Weights of a small transformer language model.
Architecture: RMSNorm before each block, rotary positions, no biases in attention or MLP, untied embeddings.
Training: a variant of Adam for these matrices, 250M tokens, 7627 steps.
MLP neurons of a small language model. Each row is named by its layer, matrix (gate and up: input weights; down: output weights) and neuron, and shows model dimensions 0-255. Each number is 500 + 50 x the weight over its row's rms, rounded and kept within 0 to 999. Numbers have three digits each. A neuron's up and down rows have the sign that makes its largest values positive.
After each neuron's rows, "fires on" lists the tokens most often at its 100 highest values on Wikipedia text that the model never trained on.

L4.gate402:562511597424428517418456538417504450445464432527437546384507473567476448468421481515609557506442440556518586451417436427454499500510541456490555457445439482414486456485502577528462513527538568605524423462546547513419457448457467491507484494468582565461489523496507489412481507550517475513542528512533544456614500506471508449486417481549506411539486540519562558536498524486451515491536422592406500476476561444517548456503531488442469484494560561572461544544428437453501555477522427409514440452416554488495503465505560543512502448479464475560594487461554532524478509481355523463428494564535547523481564477437492538476571526482500582590458550551527465552506580499436414447540570478463559524394477538583467524484525504530492559407520604511478482528415478428391417482455471
L4.up402:552569608458419626426483521482518533432514417497448506432431528562440449536480494572631508460542471450585527534516460531428532431529561456515589457530451472473543471417483510491402541531560538575465400477549541526384478486500504625460491459517616529536441572455506415490469463495530557504467509504412508441569594478475546447513443446528463392548539519435548494516457521535551477494457457554447551548535509496480479497519526517447410479471546515592455511448455433550498536508575469462510447467462540513526475455478610551563468466507487459495556496503528507498467536506385471457512524599584460510470517546451547521498500516524553488581431567520587555602512548557485402485445571565489547518446469509598577551447512481510471542502582473485437431566482456498408453472437506
L4.down402:522451470561518576497538538555439488518625526517590404541497517458473414519535531485424437464555604497543583484654518542528597440550511529534497500579492501480482487488449543493459483541496426480455572484551442518496493536499585522472496509533422461517468488699438552544497444461509481510503442498500428514474625525492449462457568454429495568532475492412551497523449463485494531521598491353483407485504477488471499503407433442473567496475500439473507499516554539469548483585451573517572491554537447552566462559446534529500413528528471475379588566521470498492507435462542477569506498582538535508467454517546537506562472486446456509506514579452594489533493395576445440517419427420523537473508569519540484554424491545426518434551557459534469497529490462537492559461448550
fires on: "es", ".", "e", "ively", "ly", "ue"

L4.gate548:491514583499518534479522578413527420447473501502536552524526497415531468395523529484537535460539496602510516454482488478501454595472507565498551498587497558453524549468512489441502395478523625529580410448452516443553442508533605446510436507483528460397523428484524503530510463568570501444576582544544527453528544484406451478479531492542430536448457536416557417517522507451453534445476510496606526465541508461551418549508465522461484542541419477451452530524538533393514454396482506579561472529475489467514563489531577508425490471492432490545550551555516542529530517448571540501428548457496421476554559539595466638423457454497587533456574450509412457519436483427453568436626433516477535508498531472516568491538487462511527405554445521569431495520591453532525555514515407
L4.up548:433504552527527520465471545451484492484457481486506418488555505524508542416543453489604481528570587581489503448522504486543486519407463575558603476576536586483491438427425462539394434456493480557459345531476530541517515523449607477499425584558534491505467468492527460518471495536566512488590461566446392423419571537449475452487593522468435498443535492408532387490578454499473516496484517497564459523556569551588471459447485497482501610518451401482450432456507524425473440440544505540534572548576553488459551550457446478464564503574466500522497446606497502554500498538496525479383485461492430504553567482546448556485480417519544427458566555496438549439481514502508499450530424512432560543496525499500567567536534544482514409568474542473442478514591498496508462448447382
L4.down548:493576486445498528446550442489523547447566530574446490422470539501527489466477467520542462501553549477475399504573461481570474395443456540605504396470432491511472526418482480447408519495506494470498467566530514513476481527536495590504610575475501523519420439491459494559513506491425588628510548509535409432475518492437487358475530493449345588449547538459430459584497567603490457522549505502406477520543529552594503467525492558527447552518503439450546477459394520487519499633496513452505481470494524447458474492452462465529565472568466468512457500606443473508571434526503479471490465415474420610512561477519527483486466462523495472521602525439572586414553480578460467481442464420473456523578482482370520493521531457470504547479490488522561480580432530533539421525499494
fires on: "==", "ian", "cient", "amil", "5"

L4.gate522:557553505406572518449461510507548433471493375575514460497492492553447606500508496478609421536465549533517535552397539502439404501486530460444490457409508459469497605495578364442385525477509581476593437473428459405542535543468525489532479502423434554481456529483481521435535509482474502454487589435480521491494527502540435516568515505537469492454500527525555458536509457500523471523502534540499518502524459497503593490573579535470449672586543599486459488463518525479498491459525488428454445447413533396460534425419567491488524516532486445463396510456457458520464490513416461511461551488483552517564474546418523540472590516440543564502522528489450526416387468457540564451544409512486584539534552451403433515479471557509500454488464448404516449524468431538431429505498478
L4.up522:361472514519510400515510524472534486464486428514577496559430511504446523433426574561533499607460565485488478579575525394461566457570502607545588513457529598524582532487516519463539507503415603480402526473468465605564502498443423494477466472396485518536435573401529446494478447531525516469484496557430538427461506545516572433534489529469589524463495428540453454514446494466505572528419477488418464470484533610481517564520503465539458505474431517534574541533411434433535435506509470454429420548513552605439495488511525621416475502424485540535470524485488455450567469523448436540472503512503494512463416446479502479472448517533477466467431485481455489528482489526435442486602482432521505519423454570468515473543412500612534561490476451541550455432402516582529512453553524
L4.down522:492488458618504405497508479462468523440538539542442474571490475608481501537508496388501512488484485508574528579523463535569585456497470555465483645498513453427527535472528423563514530531563521514499525538474541514502518496432546427491489469478497585534495474594410433453507487480449466484525456437544542452540372458458556580396479468481503614451548456604480501485514527395563394474450468458490544596500528472406505494508540569501444524450500479472406471414509421498510609387571435520572574498540436442480476578524534533451510492404438430557372565436538541555587485533501464434584533492543543519497534489488538509528544453481546522530523472510583515487458575478496495542540537569477561477491497383495429523530494502464530462547499419500490430401546480461424492508535469
fires on: " Ar", " place", "mi", " population", " ar"

L4.gate217:512520404452446449433464464565494498482461446440470466426509461452514649538523459529517431456495570466517437468501500501453447504541534483504493531497495488474512553535457509425569426496497500518427533535502522516530550506474566467535497510544501481456493470500557486500471591490468499515509542437589544500459483369569442455618540423564520494472554503543505568470544440493477474496471421592530410439429532541507529547529560453486560487566508507490469565550416482467518611519474469533401540537427507386555528576481522526540535543551462433513445525418632487524538405519429561559476582435541488466423470496523431482448476456470536531422530561447435587536342417451455576598533562509448418509529444450455527538516460460469542516524414533475605503474563574549457443517490403
L4.up217:491552538515491424432493365456586495472491469551496438491533481484558450465477577493535509442559465518451438508468453444429536574501473512498465480548463487512483485421565517504472469461502491513601444471475497439452443468553545380555449498473425546383480404507477565500568539442526421463442509510477354461487400496493493502423499486562529517525450420428415464413429522519574438490473450506543547407469474523463488508484526543470536494406472477496528399474482497561430486454501455563429492529457496462544467514521520527439545618476608511511478549484507514543516487587429538333536484486672487482434409469473542564497535412478517469425437597433519583451542499466525437421468504467506502404528395434493525547494426528474505480524562519521509493532457515446542486477463494
L4.down217:481516454553531539526549466526489558476546505464479487497446507586476601467410514555518421492502577467543403490432499594501480491533579506506511599439493511495485526496434423387479467442523508563465483496458493417537523464438533524467503539515570538547464419500485519508513580558454478506413470545476490512485516446451505468577429600486508441546513583424514515494460511526542495444538495500533443524444494514410505527550470489431597587529485504416556593565474522530488453405485551471431532598485464478438486594390419593528481584498509516579539500493434455457476453505551579475502565422510477467556548505433628469535493519488472506565493522482513452483526434449528556525480504463479417554447463565456456547476410579514568408443545511484656510548573472580369417558434459
fires on: " met", "9", "5", " Met", "2", " Bu"

L4.gate498:517454421521575481537490555478519502471475365534541520591537317428464541483550412526508453528542540550588414471484474532585544476499506524521507582471547596562406530559522468457631463484468529526507533499578419506443570429522533439566468520568548431522543451555558539470447509552527448427519465515502512528590483463401469522527535511554426534571444449476482420474472501409447378517514479546418480532576423445494506417516467511552443560492532502522498514574488509551479416423477551473531495446475462484455449568508474496490467498549403531535437444443517465501444548475466471555514517502583478481533578516454540602595546477489493645459482453494399571554444480459518576508498508540438560496497502524476477506506498532542562453447523503499593607450490551479519476515560460
L4.up498:557487460507432437548463539517367547505474490605497558490436379516520579496512461563462458573500609496510476441472492579505514504434560492407484526483449467571517543463543497584504488468470532560473489540554470506491524530475549580550443454535587409558580381519536524494555530422524443548450514498458518420568531544538459513539519461463461456499509486556453564464491532439473419496518478477427410509460514378476506425553532590444479503494548407556480512532485471580525492491500531502500509427499451427461444574571496532486466539570483531512456437471465422381477448597597520409503519461517567493512510530511490576504472409569584489473588461444496544544512509455517549609465504548437514571453390472508461552472502491540530542408518504457586582469516565504485635515502591
L4.down498:477524453527559491512535521523424548515386456490586550499452500536525562487450481444460510545435495468616422484569557457628487508535522580557533454459449414540481509514527507498468375467556477461488545482523493489527513524486572561519482505482423455419505454457460530471528528500451465545453485507486469555493447456490549581486535572489468528522524482504408547461478581417506550435509435527423388485534550515453529535491605451523497449578477501436475310569556515549502523505453516543526543425500519508543476594381496506426547507521514495410497519459576517470527523535549447548517545445517488470502488489452462535535500471485475553495571455434469453507435446492521569544503501557550607457483473650491482488380383564540464566412556573558495464430421488491567578516415589
fires on: "at", "0", " at", " At", " Th", "th"

L4.gate381:473478468431455552509515529556477500542427484503448500548520474566487427470424477538577556501478479489476503540507484491506544493488493478474581501629418521504543524445495489461575515485476517494515427517497477424495511449444563488437605477491435533413523506541543463537540654486387537538491475565513496622405406544536571600583463458604529533463544465520434524539580502496505488515556463467523541532450445538475474425466559512560491570497381524550584477457462507452483520442511463571454443459509461463546491576596592619487540498449565574452522482505524526514445470427422538484505487568413456546479434423483532576444441515478554563457415465392545466567475508499487432480553540537512400527502527579424464503527556491572467462556448457547495560601595476499429574456489479
L4.up381:614493469495474475466465578529504569489506535428516601521492496508430444422529452581543417438533473544456473505443519458489553498527496502446496503452551510445516508572608443451500488493562545479644479464586487449507498443512421545539525462489542511522490422440481555348535451464435503472536583533429521411591526518447547507530548554489525552430482587472494469475516453492520506540555496572416427526495466528458467531473445450481527461517595559556476570533613516450464511408475469549512514504472425471492493534495518394470398558506569483499602476447444545437523505591503480436430549443508446527459492558428433541503558462544557539588506465530444491519470373445587512494449530368462586510450510535510514505559536627494527474525436486557421438539485490475588478554557504
L4.down381:484507490521539566472518471597515483461517457475419448557482536493518442447426471513475554385534535478465490476518468538488556592477463473480510450528453531483563465469492487510486444481427558531550580487542423490401495515446530435519554387597473352517459483620543487510541503526507511482384529480499527470496486571459463471571365445518498488416479510539503483533466455413536477584624518456527541431500480449537496491545573475466514490459415585514557526496669562497510529525579439519477504452424501467564505503511560602590511414442513551582535558532496515520495559472505611477456551458507486521544526499412465447458509591552537478547524421456488438523506466491473477533523474561449533350471574596459481557462625540581473533461500523486489579534542441527499513476452467
fires on: " \"", "ence", " It", "ion"

L4.gate610:519509482347466556526494533586549514520534536514454432531463558475455609447475474528469400453517477529535525545474451424544452500511492488609542548411496518478421426521434560555518420519502520466554531518546499452439491429526537400545549478379441438525506457413466588504440582573453565535577500479558494439512529518508487535453483450504511585438462527466483505455474429562550413535476563470431474396504527515510421428570457512629465491536493558534468473633527504428431466394442490535494545503523528524401577530532513488521493507443549538421424402501548530524484594427470548507483564500520524486495491530520499507580449490520548479482475451497452502383477527505485411511450425508485588478579532451442487468589562443539535537475438472450555425408536440451526529489475469
L4.up610:551448470382446503518440476508467600514469428494460410440539518554487524480465474444433511528499475560406506524422527431498517490551503569464543479432476497507512401538509527560567428544490509505475513489480552403537567566511589449553537468430520482477513476415512557478481538553467511575502551455571553448530572468495495488442539478521433456503482405509458507475442425485498503613488509525348417526497558528492509389599449467544496535555495528594529530540516405489464510398465486524485520573542559546407525495487476535482480485428489536555492521541486435553562505429375599480510527507494595447566475496486443500561476518594494527358577482594447431473509507540490463432477411482478565466482439529441531547544541522556445468437504486485473450402453370449463551495432441
L4.down610:499519481470462646539506599528505442508688538486510495429551593433402512391488470502579468506455487489597447463642472498558551393457470471481592530498418511515491465466545624570436527481462474490558477653358603502478477445506538486500509466397446547462498469542464523456509524486473542453478480497555494475590595509574417559530499549567468516522451498502509504565528549561506541533523464526531392493504485449487533491491448501477526547526508538499548502532409494472518549450441477508473503492498443468465563587486501418548519476523544558529495451476542511508456522440526493455459495625490493556481474469484467390486575476493569442487488425489536457480489534474460418439483451501530591540600517488591610483605558506499432514499487429504483534491497497487504514439482460
fires on: "\n", " Inter", " inter", "ear"

L4.gate84:515513459470483510551460579525530469445553551528544491579506510374489385536453446515494551527447469538530573496521391466551470510535419445564509554528477537441500449537468548488520457515476431556563477543593527449488423370564522481519472524490456464511551455487478511480481510528545520568457579508518613548508408504399514473523424507486529463547520664497558581593528523509532461400395456406453494444477620484547481491492465497562479528443575596500503561527509526457420444448469462574496559495496487557516570458535460500485533400388463615533555525453510594491432528529487519476485476555496501590478510575617506496527587472535537621465499502596491519519494537491506449487542419555593446447532550478475498497577587490554475542531553464538448491476506496489422546484508489
L4.up84:440465425556534558490464493511513464452577548515555461504488561413478416522456487447490491577468519468561616456592489522551553465480500434527470516597544573406509453490438530444460507532584467489509560566571471574480484396523520577498418535495459426513496462504489532536528422475551565589432486496499490507535494447475585420568457532546587479577566641435532572540540582492523448450453448427410548531538595507535467587472459546489421443495540542490486484516466569536465486472586487547485481479509459554555523540484510553529519378509472486503528504419509513519495484534548474425451458516398538574489435586570459526549507480471407530480471594450542551498550563464449578505429391452588428500472475518469433525491555530517516519526576403466424568493531452541405503471452495
L4.down84:518470492419498481429576471482502423483520495459546453405471489567602518389501488464502467544556595542487488583597577506486630545494537552483495448501593528569484449493494470559454542491551557476476579595393551431522530547521458560450484420584495417530484514513539560572615416439551513462440503496438493452479579541489486528527463523483493593515582414479468569484566484460389510545660519489528552527523450503482556550481482505482428483477473525512507511481464540524512560509511654457584520548574515426483393483517501473556444517561502460462509457481502545492518419588550418533506464447407520485605577539458470551540422537574551488475481588446516454506480432527518555528487451442420454545442524591510535529498535477447479432472526524489526467543456433511490494493469542
fires on: " ", "s", "es", "S", ".", " pos"

L4.gate149:500450529563492469449509557591498561428539439582416527547494532509489430391484480498572493492517401517538549461474496569520484462508507487363527495414527450518454474547526509508418549552428493567494436491423538440418446418490448491433447430538495566561485527467519554559593447499535464507488470530474460514540514609462516535488406431487448401565553522510526516537510520468466457449474440444540521548516396562475425463503494608457537427538453550428362478480510483539436586515451548475503416566565462435533480448553499525538429545488480512509468577505537528492486520510435497372604554493386463443491588475572508499526573474498453539508557431550502454520543539484476497567496441456486518408480468500494440506536479514524494360394551480490460540508483387426446554514537450
L4.up149:520595564441454486570428488552544515553478453566499547558420519446458454526411511523508467543449444431530523443487593559506492458464543475513510534516573426479513475508630565474588547524495533516529406517506609540441415447468467531534472504660480559572496556450467550462604539436598465463377463548497469513505495531437483463578432568561510492476488580446470491489540476478518530504379448500568561495527453468462453459538551508449502538422479520463485527458511472435535520505523507639561412552412487441478523396491569511536399455514558523511483602491497437448411508514445517551511552524477524544465535554502436479498560458488490561468497494444593542480538438456527511539603368449499562510530560519526464553555557579516498467419526500494544487540493415463498498517446555
L4.down149:564508476468469681476499454452540523480551505486540451526523521471527564570606521513552473528422525527573456531603511417451471453467483477507530490564491539483519505404512543552522439552481502451553555498507524542568565447550590477515561526418521451459433478490476470461439460487483615519516567508539517513507713449576438630508546527424538493470478477543496465432486483547501549583572464480458527462565514527510548453464479347505469549558484463446574479484521491426498403503448479504431593381494559520558550539487525466484488493613492578457579457421476546477494517482547485583486453521549548531447398583455467459458539564478538491566439544431497510486416452575467465439509476469511454535534521393538532522490492454428560551521458477494487471447513517508500448465489556
fires on: "1", ".\"", "e", ".", " received", "in"

L4.gate495:491474535598464496488487472564523494522437562464413498564525410511514468542577443563443515502491432538520472556487409566486577610588484512517424599502527415484509483563460501515531439545535414482493492584446515454491531427511436502524512547436522478567560527460487516390455500479545563405590470450480598558458568479415427413571453482473465420483440563525511444588582510515525451531382448439576510492451399365471522463456587476546514551520462436507496504560475479520474437493443504579555446491447550535418473467483381478526510505632461534476526561476490474443505491473474515575585536525492537476507473441458476461492462399560398473487565531484486491422535488572475505553518499520513555497471502512485561422499411459437472537453459563470555491449575478550458466527455425
L4.up495:436549505504485556428574529569433495502506535645490550462549477586412495361555583505471471475477468503484529456539521522423503463555495579463459411429581518544540387513484548528408542506509431390466559489399502529602524517511537515443589541564571548506598573519431535454520532535565573581496490452449487478478520508506528607532488401409570420524550412560458541479536434501471594496545481548537480524522524475555433483532467540507543510561472513432560501497502548579546515556472471388495540454507564426498391538476430527525540524520429463444534481471441525455536518546522441546564433447542497508477459481476395441471421484586565582434457518534457448523542490494554528510474485472545509542461449442475470462451493547555496580475535485462519505536549524541377525465463526
L4.down495:478515404433583601474503557505546556554616448574566531456512541558476594453584423478552508500442432495524568511432508456448441439457475531515542476506479525501449470494503559458470461501513495490502496470471573474543426541445521523398525425575509484523556569628574468469530488539425406435518467531557453460485589500586498534378538470449625578521530451536512537475524508515532540528543524497475444476525528540542486562529371440462560540555546537547540601432424471444548489476559462493559563531523471519478501498537464465478476457478434465460529455486581570563528490576467408487533433410377526460456410506517505534440505550555489533465448502540509470595507401442419514524556464481605547543511492421503487560465488393408471512513446444496507482518506590577527521506500483
fires on: " or", " as", " on", ":", "es"

L4.gate346:542528408513582478488417467446489468466531548512560470419412486484410478533540539499429465591558551461437485518481469498479469573580461483495585465536496543476519540477550529540454518492573493443467464456522525518570544496614496474462387473452481554489473536472516468568557532445372470479557601496480453496496504506535532501586560495496513567573432572526516421514473559503462594497492401460529468463543524414490461424517520482550499543494500502497535564455537576558398573429533504561577450438486530480599483488464563485536591560394518477541516526441467596534509438562468468482540473534391487426543441524460470475391469514458460551502481459531520501576517501557496441429491451585546518456398486471540531584493403480530545576417496458466633579512451555466373517454531511
L4.up346:469417538589437576435529576479431563541570567522408566499593513571549564465463480476521488556429475536447498565497482529398552454472539452500543442568495497503492528433491585471422500493550483550491441463526562542548492404438573481483552471396506513550467580604413541430605512480522457558509484482470529472458516477564540522451494489478605440592572512491490593599459473539495519457482460479602560517381519522502564464526531586512528451569460514484528506517537576575650499450416575476577526397534500472532436490499451417495573490529458511533445426457479524483475470479557500551432459571461589462481466529453490556444479503453559479538531388478570516531467547497441494612477511458420576510485510445499512487449540567440504450541444538498537451547508486462519445473503472
L4.down346:454548498442496588521487524549628447539543470512466502536520555565534435518523574547494494520484539522541541469482439447477537496506506489585409475565457431511521482426498486473512515535430494502476471581519480521600486552548498508473562438508570437463440577561448482449464482512558654511549667610494620459527531463509427576518493433533477550470523466487571493527505544549464436617523525565540500574523493495500493459517500535429510552468457545511538468464536496493478481381451457514416532571459571527549504344498532487444521538504509533530572537547516520531425482435511467500489595456543472497532488517530554454497501481476323510569516585445448488544507454424511492468486527592629399532563513562586409478520411458520469503561435583512500514506508468468568498470520538
fires on: ",", " which", " =", "o", "at"

L4.gate453:502484522502499536478564512525546440572551465539527514549525472479541399502443562472492535547521484496491482472486410489468516542522472526487528473504501559434490434451456520482507544422507466512487544536430438429466394492528447419574548564473439533459541523540503595407474521554442559491475566449527511611523523390473489467448469398481634464530420507510467541455453523402516540524500466414580495496460454505439520549421509529466569487468531558397574539524462488388442481461466523543598442471434519544473498387562462442510566411581500595507480498471467512478501520590486420438472504569453520448487559501515553517513538473546454505423484459468618509437619442498558559457558451457476615400408444472564490564496464508476567508602429502511533531453460466553579599543501492
L4.up453:512546441524474590516475509446540472511535509549515491444394525483519496509454481465582458558535525479563497575427527525491498503502517429475517535476604458540512540558501585551579602481538512549434439467385430472564499492523472452461483487552482448514542480427526496517555497542513451528453542546559490503508549424409482384529549428405538466513502575511495510528453449468475519524517547520586463466445488565529555496522555482557518457370504510420561585520400543519511431518535518530511427548477597548554569434502442426535585479483483499532482526407515478505492440447460393563549455515472573538534627557519470529459446603576402456484468530463523458470467476490582439418562453477589493510395527436551525350559421511583485540474388517470489474529489504544526515577438551
L4.down453:536514500583437550436507481444493490485450499478453522493405425508559500577506495424441504503579508555504497479560507610558516433501492488460489565466508455537480581645504573502435499530558440501518527490480397545504527525400518517422424482504482481469470487449603507542497483514527429479453501597472431556466650436482563486526483504565491465382555398433453484531475524463496527502579446473461510508458547524457460520553571514585508502513526490559527602512537532557606493523534484472410503397500567508519549596510488497549509588409450496441579555447423431425505505425469465573489561531590559513522481395492483513486520483556422549557492445541475489546491494502497444428507427447473391552499455564458501452486512482499483591540472563465514515600532573565506419618520452
fires on: " as", "u", "o", ",", " include", "ile"

L4.gate276:499582540466562479433485407518550498508510468537529492504578525550487471562540547577463535512439536505552639499466495532472555510432447564568464496510485443443564456432509436427512491577468488530428502514531566551611407477442509559439571467480516527509477565555457481504416510489422610529508431375494506462486462514438495491470479440504465519437511567539548514434478548438454523568524567502509610413602571528435467478538512567485439521460460535592506436541609586471474511539493592488458531452541573483510541446478452431432550522493469490472478488477500548448420499515522606469537454476590495477443440510423466458454352462552490443511471552517602467484576553498507410574443558424393522462387466484508529487495537474444553538515471503417478466504454487477490604492515470
L4.up276:486552531513468554540458412546566492542577475471548432499575492605502452403504567516525483539543417406574601473485486474477601510457471562443547536464506476436602508535515533433491482437520403426480525427490498475527516469497489502471499438389535543506499573539545534498438541481549508512565539449495583519578477517486547470522398573506481516442530484462567470536511556538467506565479534568473560434475484517388553527514445530547411498486505462492544408461539606362503477483530544441504506503598491561579532421435429482415526449458494475484543495520462535496470523481437517554488520489527472548443583588417491476529448607510526446548437470432568522516509481454499632544488550527412438436462519553534541555547409456526610454454465460511563518404443445549545575530436515
L4.down276:529524498546458482445544497481425471526570500540547559550534604375465523405530486486572502452556420492472422440510536390473523453414447491531516479452459455536540496537447456520573509485542475458546501494496501512513561534539475451415468559458456591535554409640609479518522518504520392495569516470492495604537490480517513518441590532406514574594458515448408476546530457488482562449542490448478468531537503495478475437526425444462473495552497488458524505424504511536490514495530518586594573523508492442530495599470491481514546565529518456447517487513506567464478504522549485577532586409434475552488516467506456585466511416535469585584542367503516570556423415468522614367543498538527596535549567556491473622457491501553504409578479467522488500550519519532535523524438533
fires on: "fer", "ic", "M", "ia", "as", "un"

L4.gate54:603527527546603505551456495504554468461538540513398463443478451526491467530506534515427512406553468471474533522468555421504536569530466542473482448481454415565492466579567527488449459565455537477413461449536549424484541485527537477508545508578587560422505487434474628469584463531561611554538469485408594509491490495517476532423578425530493477499534556509512466559426524398463438448506555475536515530464474465536519525549433615467458522429533450456550507497378490449449509552597503519505518486454509470489418421568533588520497481493491486533480478447523526545521525584554396530461473441465474468487574466483565507398505385531555427499415522516586553454607547460571499574485534512528497521420413436457448513453467496569556499482468538463604503542447577406455508540532479
L4.up54:515420544551478544444498502631563488522523558503509503517551490526513458519532494583497520515473535617454449566465550411412481522448549592491446360509388515378554466512533475550575544368469471413565559517549512427489462518540527442519452439485438478529559551604483490433570433493436509513548467508425436480532529510487384502393545475588455553474489541557461570463487568516546469517504547525435449452521572457419544474533518463574454542463528515491538524468554503469470526463478593527476568479444445494563417547384454517419469442548457442421543458502475516517516500513458530538533510551559471525452428600490545591521524423475541505486436490482512604445549482461562450500451482420442531550518528531480498591443585549459529546534472535532511586491502539445480583512534495
L4.down54:520535548465586550533525431463531510517460474484340416389405524455493474524477489541435491494435578408515554513554563534449466491499515530441478518493481447573392513557594423477515418539517509505446407447502546533486453493423493547517552512445659593558560524320440590518415528516504568553532472392442497600567463500483534532514522485494423410596624503436584479464580479488444537423457508467541508536425466484566506532450453453475473539484523429581519505465484523486487515533552485488411485476465565465492454437530498568535492515567483479448435522486497512573483446470522542574576458515514444476461630507537433447519499511455466472455534461519537445498543495493512532466513518526519484562534472478495424525431474514530520502469437523512614566453457502453452466514494458
fires on: " sim", "ub", " year", " ext", " Sur", " John"

L4.gate612:616441481422488530459425536543452438462533505385549467424489544464394364620512585576458438451473486497476465471518477461426588442488487536500517439473527616519544452423510530528508538564481530531540427420563482545458400531541385476552454520500498531421451590427516477585523498454446585517475502487561498510490554560516544540488477469554477501430492569440472520516505525569487472483425428509493415436578545497423542454521532452564460448502527520435495479477462548508469515638485527446469443451546608441452466479492470471468554512499493533509527514524547476530551568504518537538514438474503416645487504472526495449480444549454535522409530403590469523440522484557471465456491524462528489571473419461496451464425508481484470478497469584467435433487533565610474609503552528
L4.up612:563444469488448519509532568497435548517469513371616547453477486499525439470574510567395463447564492471530533548445464463435511523471499506447399519491494553503524514540514499534578540554499472539525551503546522533457463499479431468508488524571545437412469528367470460440542504594544562440486427461471475554542561520504471549575553435599423556511515570514548430497567489485486497538471426443522452588466441575509457469507491460505462466532454585503543561391477586525487554600452579523402394431488528515481496492488357457449562479502495473516430551531577506509555524585493497530540514459415478519453551492516523466521465495508495509471590492602445431531515536540443595419506483493386553532538458475475402422426526496548496480512487597457457464409590505504463600522480551
L4.down612:505580545455465645597517446525537572505563486521532445534541519549459450513554546495438539469537495397581618436711500496524454507494540600464570418518528540492549470568451538534518515592507442493465514533539550564481513491509522416473516493559478573472492511497475547532445504456488525510555535468548504492441625574557486397478512476458442551474502548437460520503513448508557519459563456496571394444546555552483549488532435409414535590500450439489509492475460477505493525577385470448589512438500503485395466528492453543454445521592524512503520486453542426501537415483517546459452504538480459491514558512501477473504529429433551563495525451461539430472404403540480458495543475446553528454483413458556566485462477482548454634508444512536489443526476419534499470585477550
fires on: "ir", "/", "1", "9", "reen"

L4.gate458:528480511429484439437557500575503492427521488576515505447525445448472520542532497497474552502423553463502539499502507569447491570474495544443495581535449445511569526524612476485459486569530480471493499411464475475458495500530537433522596591408530540535483520461481481512512564618457488528531570405496504559443481563432517534453447545568449491414544505620522527466517498563529527409523379440495546456563609549446422498607532494447450436497617530499469546565561488554476501426551550486456512540515595456528470437468598510463487540536592558542445493481524504550511526506568533484534538473554489449451396468490496394493481580541486448470492498558515490517497584516498515565482430409408602450448442447559556503457401408457537526499552467445466513450587475450491594505573405
L4.up458:549438493429509530483497540520504551586486482525577526558524488461528585501509487518478465456497531531437494536529508428557592498524582492589473473510537519534507537439465478386473441537585463551521476494560476449507539470592500487507544483478512559500464566454462488478470481584482489518541507487537542501587461498441478454513519486509371491493566573539513480542467624561490383555421368542459419431573503533530478498533511480537471543538603637571584544488549466535535480506481500446382521474604505431554491482482505493496431570518484522532597483504475459521542535454528529482494496543543567537466465407540463502577487587442530492487569546574601526473431492494548587430417481391425583581426543511570497507519478575579473508470547459424508504488507637403533446436570546
L4.down458:478506473522522490445560444595503429553574504628528558467509437496504528551574512443539562468451544412544458524593545505514446582507446500468485535392442543511450421506449514479511501624576519550506495405443520453460545500600496478508525515430555571451540445440573504525589496491437509473408610494480508467487541510525530436585430511467512433434490478532450519507613523443496458462489533464455543538468581448544541456527523530473485570454474593538468495499453573501549560574581626398433486475503466381508473478563439487495510544480533501553447497441431471553528558467542560534478545500510466426487405455512469559497588534563512527574509451463452521516628529540470499564617556446447444550467482557578535498506560467507463512545561393454503549512526527462536547504412498
fires on: " =", "=", " −", " fin", "3", "+"

L4.gate272:491473486491445574493548541538356472492530510485435532403505559546428583442494504539497470542510432496494494496502404474439474521455457531508533457602425560571408549536496534592407622448491487475560530577525454569477394470501517485517488524480483538578428440471455613471593500564527576574532550489495516445422475470508459574459518383594608502539558472429454569529491511515440539469493472502491539494500502500468540454383535491520543474502477539524454478547532548536564584426549464464491462557526499452555469569515506432544502505475473521541543497481483510487486470544590409563455547481507379461458570481478482525474496519542560524477546466584561489548619475489496473518378498392426456527468398531548537585561486512620461533464508479475489551531560407510505506430536445
L4.up272:471485573528551530534570576425428540455567474601551451457377503567438470588443503509485520518469520505440511513540494526459508488457540497480470496546500586571515586538521572529399509478483564529511499416392438609490537571476557484455453488519464474476464523407453528462608464548513399519499475607446515582437477498543576472543525518502520480530527503520457517476412434523483605489506438501498516407500508566499452462481451545564580459498509410504569500493416489531524489543512569418596551504444610463501522418501438503508497547490503535557472520596355491518549522538449474512528533523604472466488442492538510517444553485452476502484439566596529547451497599395542450480559461448545433556497456477551493486493469451503468514541525570473609558539432519434506396388540493
L4.down272:517524556473482541496453469548480474505507409541567543513593544502530567538526485470450483475514589491443503432512507519486556559423478537457394477501529465379465467478428485515558497506581455499573452518540480466572485494442494494495544566408497522517537472418530495487511425462427580555521530525465531484524594500458532489560573480517444550521508417490474489460591541494498518535426513495469425463502484472583440512498618389473416460449504424587452615538488499527541458537434495543476526510509653543544464508471478569519384525516545464492582460483476591527492600463509544469552457364456585428568534550547544529559470474425456492537495510414552555504507460533482544515532513588569511527450582594440428562483430537431494463578504468499522457467520572500500359603491563
fires on: " =", "ok", " was", "ile", ","